MLP neurons of a small language model. Each row is named by its layer, matrix (gate and up: input weights) and neuron, and shows model dimensions 0-63. Each number is 128 + 24 x the weight over its row's rms, rounded and kept within 0 to 255. A neuron's up and down rows have the sign that makes its largest values positive.
Before each neuron's rows, "fires in" lists the words (lower case) most often at its 100 highest values on Wikipedia text that the model never trained on.

fires in: "on", "medal", "germany", "german", "special", "medalist"
L5.gate446 [120 114 149 172 102 105 135 141 130 104 148 156 135 110 112 129 159 124 155 107 128  97 147 200 188 127 180 123 125 127 105 102 147 118 156  96 103 114  93 143 146 114 116 138 168 131 126 149 153 130  97 141 132 121  83 137 184  97 180 147 131 108 138 163]
L5.up446 [154 112 120 180 146 174 144 126 132 100 158 188 115 148 110 135 136 109 130 111 143 135 111 143 137  90 107  82 113  94 135 150 139  98 128 117  90 123 106  95 121 128  94 116 119 149 125 113 134 160 107 159 192 102 149 146 166  98  98 138  78 119 151  96]

fires in: "is", "of", "often"
L6.gate483 [119 145 142  97  99 146 132  95  98 125 142 147 145 122  80  99 149 143 189 138 140 138 115 116 155 111 145 182 141 158 117  98  99 112 120 154 125 118  96 122 137 117 101 106 109 134 121 140 126  88 121 114 126 153 152 129 141 132  96 119 102  93 117 175]
L6.up483 [128 178 133 116  57  94  91 114 141 102 109 142 128  96 108 123 127 172 153 167 163 114 112 128  90 153  94 150 144 149  92 144  98  91 135 136 179 128 102 140 111 127 129  81 134 153 111 146 114 106 111 106 115 162 130 154 156  95 108 170 134  87 145 123]

fires in: "the", "following", "during", "which", "same"
L7.gate392 [ 88 156  94  96 121 131 155 149 105 116 102 130 137 123 110 105 116 171 155 160 155 127 108 130 110 134  98 113 141  98 114  86 187 134 141  85 128 146  53 107 151 129 121 124 135 156 155 133 117  78 102 121 163 138 132 177 134 101 127 115 119 148 128 142]
L7.up392 [135 109  78 125 161 129 167  79 127 120 156  89 164 130 105 106 127 150 137 106 123 127 122 139 190  94  55 162  68  88 144 130 105 116 155 133 107 103 101  91 117 148 148  79 151 148 123 126 139 178 103 142  97 153 140 111 129 133  95 113 116 144 102  90]

fires in: "of", "television", "good", "social", "often", "economics"
L3.gate75 [152 115 133 147 145  97  89 127 137 120 120 151 104 114 118  87  92 144 143 115  86 132  89 119 132 132 119 148 115 126  94 129 142 116 119 119 110 124 157 131 108 112 100 114 142 146 128  81 120  95 153 109 100 127 139 136 134  84  81 161 136 147 100 139]
L3.up75 [148 137 154  99 131 126 113 111 114 117 134 140  64  97 137 140 130 181  96 105 116 140 129 134 152 103  84 148 141 136 147 156 166 107  98 116 129 125 160 128 142 152 185 160 121 101 137 135 110  92 138 108 105 161 115 148 101 124 105 136 131 120 124 131]

fires in: "the", "in", "early", "late", "s", "by"
L6.gate107 [ 79 144 127 114 125 122 150 134 128 100 146 158 119 115 106 124 124 150  78 133 134 152 166 111 153 128 125 101 131 125 166 131 119 128 143  97 129  98 163 139 128 147 155 116 127 123 114 137 124  91 125  81 112 109 150 128 131 154 145 160 172  99 132 112]
L6.up107 [140 181 127 164 119 116  92 136 125 108 120 145 175 113 112 107 137 118  97 113 125 130 164 144 127 153 112 194  77 116  53 132 136 101 135 123 103  96 142 133 120 149 123 143 133 101  78 122 124 132 104 155  98 150 147 172 123 112 141 107 104 167 114 133]

fires in: "and", "in", "early", "your"
L4.gate271 [ 99 132 124 114 123 127 121  95 164 165 118 124 123 103 136  74 159 124 118 149 175  99 106 109 160 118 189 172 124 136 109 137 147 130 121 126 145  92 102 142 122 137  83 117 130 118 164 155 124 141 136  96 171 132 135 142 182 129 171 120 100 166  63 134]
L4.up271 [120 155 123 154 145 137 123 125 157 151 120 126 104 108 107 113  58 128 135 150 132 139 137 164 162 128 124 120 115 162 146 153 118 141 101 122 144 107 156  73 132 155  98 125 117  95 132  95 137  89 122 144 117 132  84 139 118  92 157 131 134 160 125 158]

fires in: "on"
L6.gate446 [153 113 145 137 127 145 170 108 112 117 119 160 101 103  84 139 133 106 171 122 123 163 130 132 178  95 145  80 129  60 129 134 110 149 150 126 111 141 155 136 158 138 113 127 153  82 145 171 138 119 100 126  94 112 146 149 146 108 121 163 159 125 157 117]
L6.up446 [121 145 206 135 115 158 124  86 107 124 129  97 121 111 137 135 120 101 158 161 139  93 108 134 143 129 148 104 133 127 147 139 119 150 151 100 122 121 143 125 103 101 128 119 139 121 146 125 114 119 157 125 117 136  92  91 126  97 121 125 153 122 169 141]

fires in: "for", "of", "were"
L4.gate404 [103 141 154 156 114 123 183 151 156 106 127 137  88 123 134 125 150 155 138 182 159 122  73 126  87 179 124 134 119 122 111 114 119  74 126  59 164 105  99 101  99  99 143 170 170 133 101 105 103  92 122  80 154 125 100 127 130 112 116 112 149 120  92 150]
L4.up404 [105 139 162 116 112 112 133 165 125 165 114 104 110 158 169 108 104  77 135 157 116  97 127 134 122 161 148 109 139 136  97 140 102 163 138 134 121 112 123 116 120 148 100 180 151  77 145 147 100 134 137 117  99 140 118 137 160 124 140 109 106 117 116 168]

fires in: "for", "following", "same", "forces"
L5.gate158 [172 107 106 181 120 130 136 139 107  97 123 127 119 124 122 129 151 186  94  98 171 112 176 140 164 154 134 116 169 152 125 130 148 143 101  88 157 112 151  79  98 111 154 145 104 149 137 144 152  74 126  73 132 110  83 119 139 145 132 122 141 163 101  89]
L5.up158 [133 131 146 151  99 130 148 182 152 130 150 164 120 116 121 141 154 132 141 136 132 134 147 135 142 117 160 122 130 117 151 125 121  92 108  75 132  91 134  71 113 121 117 130 116 127 164 167 123 120 149 136 140  91 108  92 131  91 143 120 107 127 176 134]

fires in: "in"
L7.gate375 [104 134 153 135 132 136 117  94 117 180 136 119 127 116 138 122  76 139 134  93 170 137 133 118 173 153 142 126 141 104 100 147 136 136 127 114 145 124 126  79 117 173 150 141 149 103 133 155  92 167 104 129 124 162  91 157 143 117 129 186  76 138 131 135]
L7.up375 [127 138 125 169 152  93 150 157 161 155 165 137 150 157 136 137 141 137 124  72 159 121 110 111 126 111 114 127  97 144 140 146 161 120 192 133 142 127 134 130 139 130 144 127 113 110 143 136 141 127 113  95 134 139 128 135 115 125 137  86 146 124 115 157]

fires in: "world", "year", "championship", "season", "tournament", "championships"
L5.gate215 [117 100 100  93 106 112 147 150 177 161 161 132 139 106  89 126 128 129 145 129 143 150 168 141 151 139 145 154 149 140 103 109 120  96 146  96 131 141 120 163 157 101 113 121  96 161 148 128 128 123 102 161 142 116 142 186  90 128 132 124 102 130  99 106]
L5.up215 [133 105  96 167 113 124 137 151 121 113 172 166 149 113 133 142 149 134 100 155 152 137 100 143 136 152 101 137  84  95 129 125 127 140  83  71 134 108  93  99 154 112  96 132 152 151 120 166 131 125 160 130 147  74 118 183  82 147 114 182 119 166 121 110]

fires in: "be", "top", "use", "time", "today"
L6.gate357 [134 166 126 149 149 126 126 125 113 118 127 113 100 160  87 141  67 139 108 145 138 157  91 134 158 158 162 160 137 162  88 123  79 139  99 152 127 154 140 155 127 147 107 123 162 118 146 133 148  99 121 105 133 128 140 159 107 113  87  79 110 115  90 142]
L6.up357 [145 118 136 130 170 142 157 101  85 124  64 139 118 112 145 120 107 132 153 130 134 141 167 123 138 103 152 159 138  89 133  98 109 148 133 104 173 146 150 131 103 162 130 147 101 162 110  97 107 123 118 113  94  81 100 156 116  91 153 120 172 126 112 128]

fires in: "and", "but", "or"
L6.gate187 [126 126 109 116 118 127 106 108 150  96 138 116 181 113 115  73 137 163 121 117 142 113 121 103 145 147 135 122  94 107 136 101 103 144 138 148 157 147 113 150 138 147 175 128 147 111 124 110 132 142 167 130 121 155 126 152 164 100 122  73 113 161 143 156]
L6.up187 [149 169 149  92 133 129 129 126 156 111 165 151  96 101 105 147 146  81 118 146 151 125 168 140 136 103 109  99 165  99  94 164 137 125 108 130 141 103 117 152 128 164 109 153 102 134  98  91 158 117  87 147 104 166 128  87 169 164 128 151 106 128 105 127]

fires in: "and", "or", "authority"
L5.gate422 [ 66 128 158 165 106 104 102 106 140 118 113 125 120 100 120 120 125 139 101 146 154 103 151 151 139 166 179 158 113 139 117 119 119 118  96 126 146 157 145  94 131 123 129 131 144 114 117 133 131 137 124 139 144 158 140 102 172 124 142 159 138  98 146 143]
L5.up422 [138 101 141 102 100 149 106  91 116  89  71 153 103 160  98  94 132 117 175 129 108  94  88 139 132 139 137 122 155 134  89 129 113 136  79 129 124 113 130  91 108 151 127 136 103 103 133 150 124 131 172 103 118 142 157 112  98  87  98 160 123  68 163 108]

fires in: "medal", "election", "championships", "championship", "medalist", "standing"
L6.gate322 [106 151 169 157 120 140 102 124 145  78 126 136 114 177 125 132  82 113 110 107 109  96 207 146  97 146 105 103 129 136 138 134 150 145 204 113 152 154 174 142 107 106 110 111 129 134 118 167  95 107 128 133 138 134 121 147 109 143  86 164 149 135 133  94]
L6.up322 [145 130 146 128 148 125 114 134 148 162  98 138 119 154 125 106 159  92  84 120 184 127 166  96  91 158  81  96 135 104 134 105 109 108 187  98  64  85 141 121 139  94 102 142 154 112 114 156 117 160 112  85 127 152 134 121 133 145 136 129  89 141 136  98]

fires in: "the", "during", "from", "for"
L4.gate213 [ 98 142 108 142  78 110 155 132 116 132 144 103 136 114 154 133 120 119 100 118 127 138 132 162  92 144 134 149 129 137  89 103  93 144 139 138 169 157 133  68 134 128 130  60 154 144 135 119 121  69 166 128  89 114 139 144 136 137 108  88 112 144 159 126]
L4.up213 [127 128 121 111 181 149 112  95 124 105 137 129 151 130 142 100 163 109 174 131 176  92 139 169 144 135 130  81 129  94  79 106  91 107 124 140 146 156 140  87 145 118  97 126 113 144 132 158 148 107 122 148 114 145 116 122 144 168 140  93 141 123 120 110]

fires in: "bronze", "set", "put", "length", "young"
L3.gate226 [ 99 130  96 113 133 147 129 135 160 121 136 120 149 170 120 126 117 115 128 145 188 139 101 165 155 121  98 111 116 151 106 110 160 151 123 122 149  92 192 103 142  88 115 133 159 157  73 125 148 115  78 148 133 114 159  90 139  97 111 129 143  95 114 153]
L3.up226 [141 125 138 104 107 129 138 136 119 149 146 140 148 129 114 128 105 133  68 143 171  98 136 138 157 136 118 143 111 169 137  98 187 131 160 134 140  89 130 162 168  84 151  97 105 145 172 111 102 112  64 161 101 138 145 134 117 112 167 161 114 130 132  91]

fires in: "years", "year", "days", "months", "season", "place"
L5.gate493 [114 126 130 167 133 108 131 110 173 167 120 111 126  93  90 146 141 106 115 119 130 145 179 136 123 146 128 110 111 101 184 144  62 108 126 108 134 141 168 128 119 166  88 129 128 115  96 166 124 102 106 163 106  69 134 159 174 176 124 119 135 165 159 132]
L5.up493 [139 117 129 138  55  99 142 153 115 151 147 172  84 141 156 105 126 102 108 156 118 133  78 109 143 118 120 110  83 127 147 119  61 125 123 156 118 115 122 141 121 116 116 139 147  87 134 175 167 151 141 120 179 115 135 146  92 119 154 140 144 130 130 123]

fires in: "first", "final", "approximately", "of", "further", "second"
L5.gate505 [158 123 141  92 107 123 149 141 128 186 102 160 135 123 126 121 132 139 174 139 114 154 109 133 182 124 126 105 109 131 109  96 124 157 114 140 114 132 130 122 149  84 171 111 133 139 170 160 132 119 146  72 136  99  86 113 112 146 138 153 144 115 157  88]
L5.up505 [130 137 128 140 135 109 121 114 173 124 152 157 197 100 119 112 112 129 124 113 133 127 114 134 119 148 111 110 156 111 154 118 101 110  91 145 159  88  97 126  85 122 110 137 157  94 118 129 178 131 153 119  94 120 131 151 171 157 109 162 127 130 128 147]

fires in: "also", "originally", "not", "while"
L3.gate100 [100 119 117  86 153 160 140 114 123 107 157 184 118 149 123  87 124 148 169 125 163 137 144 118 110 123 107 129 120 131  85 153 127 100 151 178 133 122 105 131  99 156 125 129 154 168 124 101 114 127 113 159 135 107 124 114  94 102 137  99 110 140 138 137]
L3.up100 [102 155 108  89 140 186 136 139 148 127  93 181 156 181 149 118 113 133 133 138 162 130 118 126 131 100  88  97 110 135 108 115 111 129 121 136 120 111 141 173 121 135 143 112 103 122 106 117 126 138 173 100  91 110 116 125 122 172 124 123 115 129  94 142]

fires in: "all", "of", "for"
L5.gate186 [122 165  98 143 160 153  93 178 123 143 110 139 126 152 135 135 102 121 145 159 181 142 124 119 109 167 172 144  78  88 123 111  96 102 180 145 145  89 142 155 145 119 143  97 127 114 140 130 131 113 117 106 119  94 157  93 120 131 153 115 169 186 115 140]
L5.up186 [158 135 114 116 165  84  96 153 140  69  94 121 111 143 150 191 137 112 139 122 132 143 130 153 154 116 100 109 148 148 119 137 116 114 165 112 160 114 106  69 106 113 111 147 100 124  98 113  90 146 118  98  80 146 118 124 105 173  84 147 127 106 162  91]

fires in: "years", "year", "days", "prize", "museum"
L6.gate81 [135  86 102 129 144 119 124 137 124 105 100 117 172 134  61 126 103 118 128 146 142  99 151 147 112 160  96 115 112 126 129 127 131 145 137  92  99 142 152 115  98  90  90 108 113 100 158 106 129 127 144 148  80 106 164 142 126 158 125 142 171 135 134  91]
L6.up81 [142 122 162 146 114 112 104 122 132 168 150 159  80  98 131 119 165  97 100 164 159 146 115 162  82 103 149 152 116 165 115 123 128 108 127 115  97  90 132  91 129 159 128 121 120 148 120 130 146 110 117 184 104 102 113 104 142 118 130 170 139 124 135 138]

fires in: "also", "bishop", "later"
L6.gate157 [113 129 126 155  97 124 139 142 142 104 137 124 115 145 152 114 134 104 124 175 115 131 142 103 146  98 152  90 103 152 103  85 120 103 164 122  80 143 134 161  96 100 130 135 154 123 118 133 147 114 129 111 117 102 131 132 121 140  63 141 120 128 110 121]
L6.up157 [143 137 147 102 116 128 135 128  92  88 118 142 132 130 156 142  98 106 124  98 102 129 124  97 161 113 127 139 125 144 113 102 193 127 103 214 108 136 102 100  98 146  88 100 151 106 124  92 112 128 129 124  57 128 150 142 106 126 142 118 139  79 112 108]

fires in: "of", "than", "along", "offensive"
L4.gate215 [172 106 148 142 139 132 107 115 133 141 124 168 118 113 118 161  81  97 143 125 121  94 136 141 155 108 131 115 154 143 139 119 139 129  99 140 131 131 145 120 119 107 106 131 111 137 106 126  64 119 105 121 105 133 112 123 184 141 128 159 128 108 142 112]
L4.up215 [175 159 118 117 121 152 132 117 157 146 126 139 169 109 123 182 131 129 167 130 134 111 137  75 142 123 157 154 139 110 127 112 119  88 126 124 111 157 153 125  99  82 117 109 123 135 101 121 154  96 146 131 134 112  94 135 132 148  80 151  89  99 136  88]

fires in: "and", "problems", "who"
L6.gate175 [112 102 139 130 102 133  93 105 145 142 122 100 136  69 130  90 102 135 117 113 149 139 145 101  85 146 153 123 124 142  99 131 144  83 133 104 118  81  82 130 111 141 114 125 131 127 114 120 142 104 138 119  89 177 157 106 136 116 131  93  76 148 132 111]
L6.up175 [108  93  93 109 128 114 122 124 111  84 116 126 125 143  92 103 111  82 135 133 129 112 101 133 151 126 120 131 125 110 113 107 132 125 159 136 113 123 153 111  84 143 115 137  96 130  91 107 150 117 111 164 168 120 123 146 164 145  93 136 117 110 138 123]

fires in: "for", "that", "if", "when", "as", "of"
L6.gate293 [138 104 138 133  93 127 128 143 144 114 134 128 178 141 126 147 127 129 153 123 164 136  62 144 182 141 131 113 144 119 109 125 144 162 128 109 121 111 122 119 105 136 112  88 156 133 168 128 126 133 123  85  92 128  68 120 124 125 114 159 131 144 129 100]
L6.up293 [ 93 102 113 129 141 162 127 134 177 128 111 134  89  71 132 157 124 138 119 123 118 104 107 108 113 111 144 128 146 128 126 138 106 126 130 111 144 127 148 164 112 133 134 123 114 111 136 175 117 132 147 151 149 173 159 158 126 104 126  56 158  96 136 108]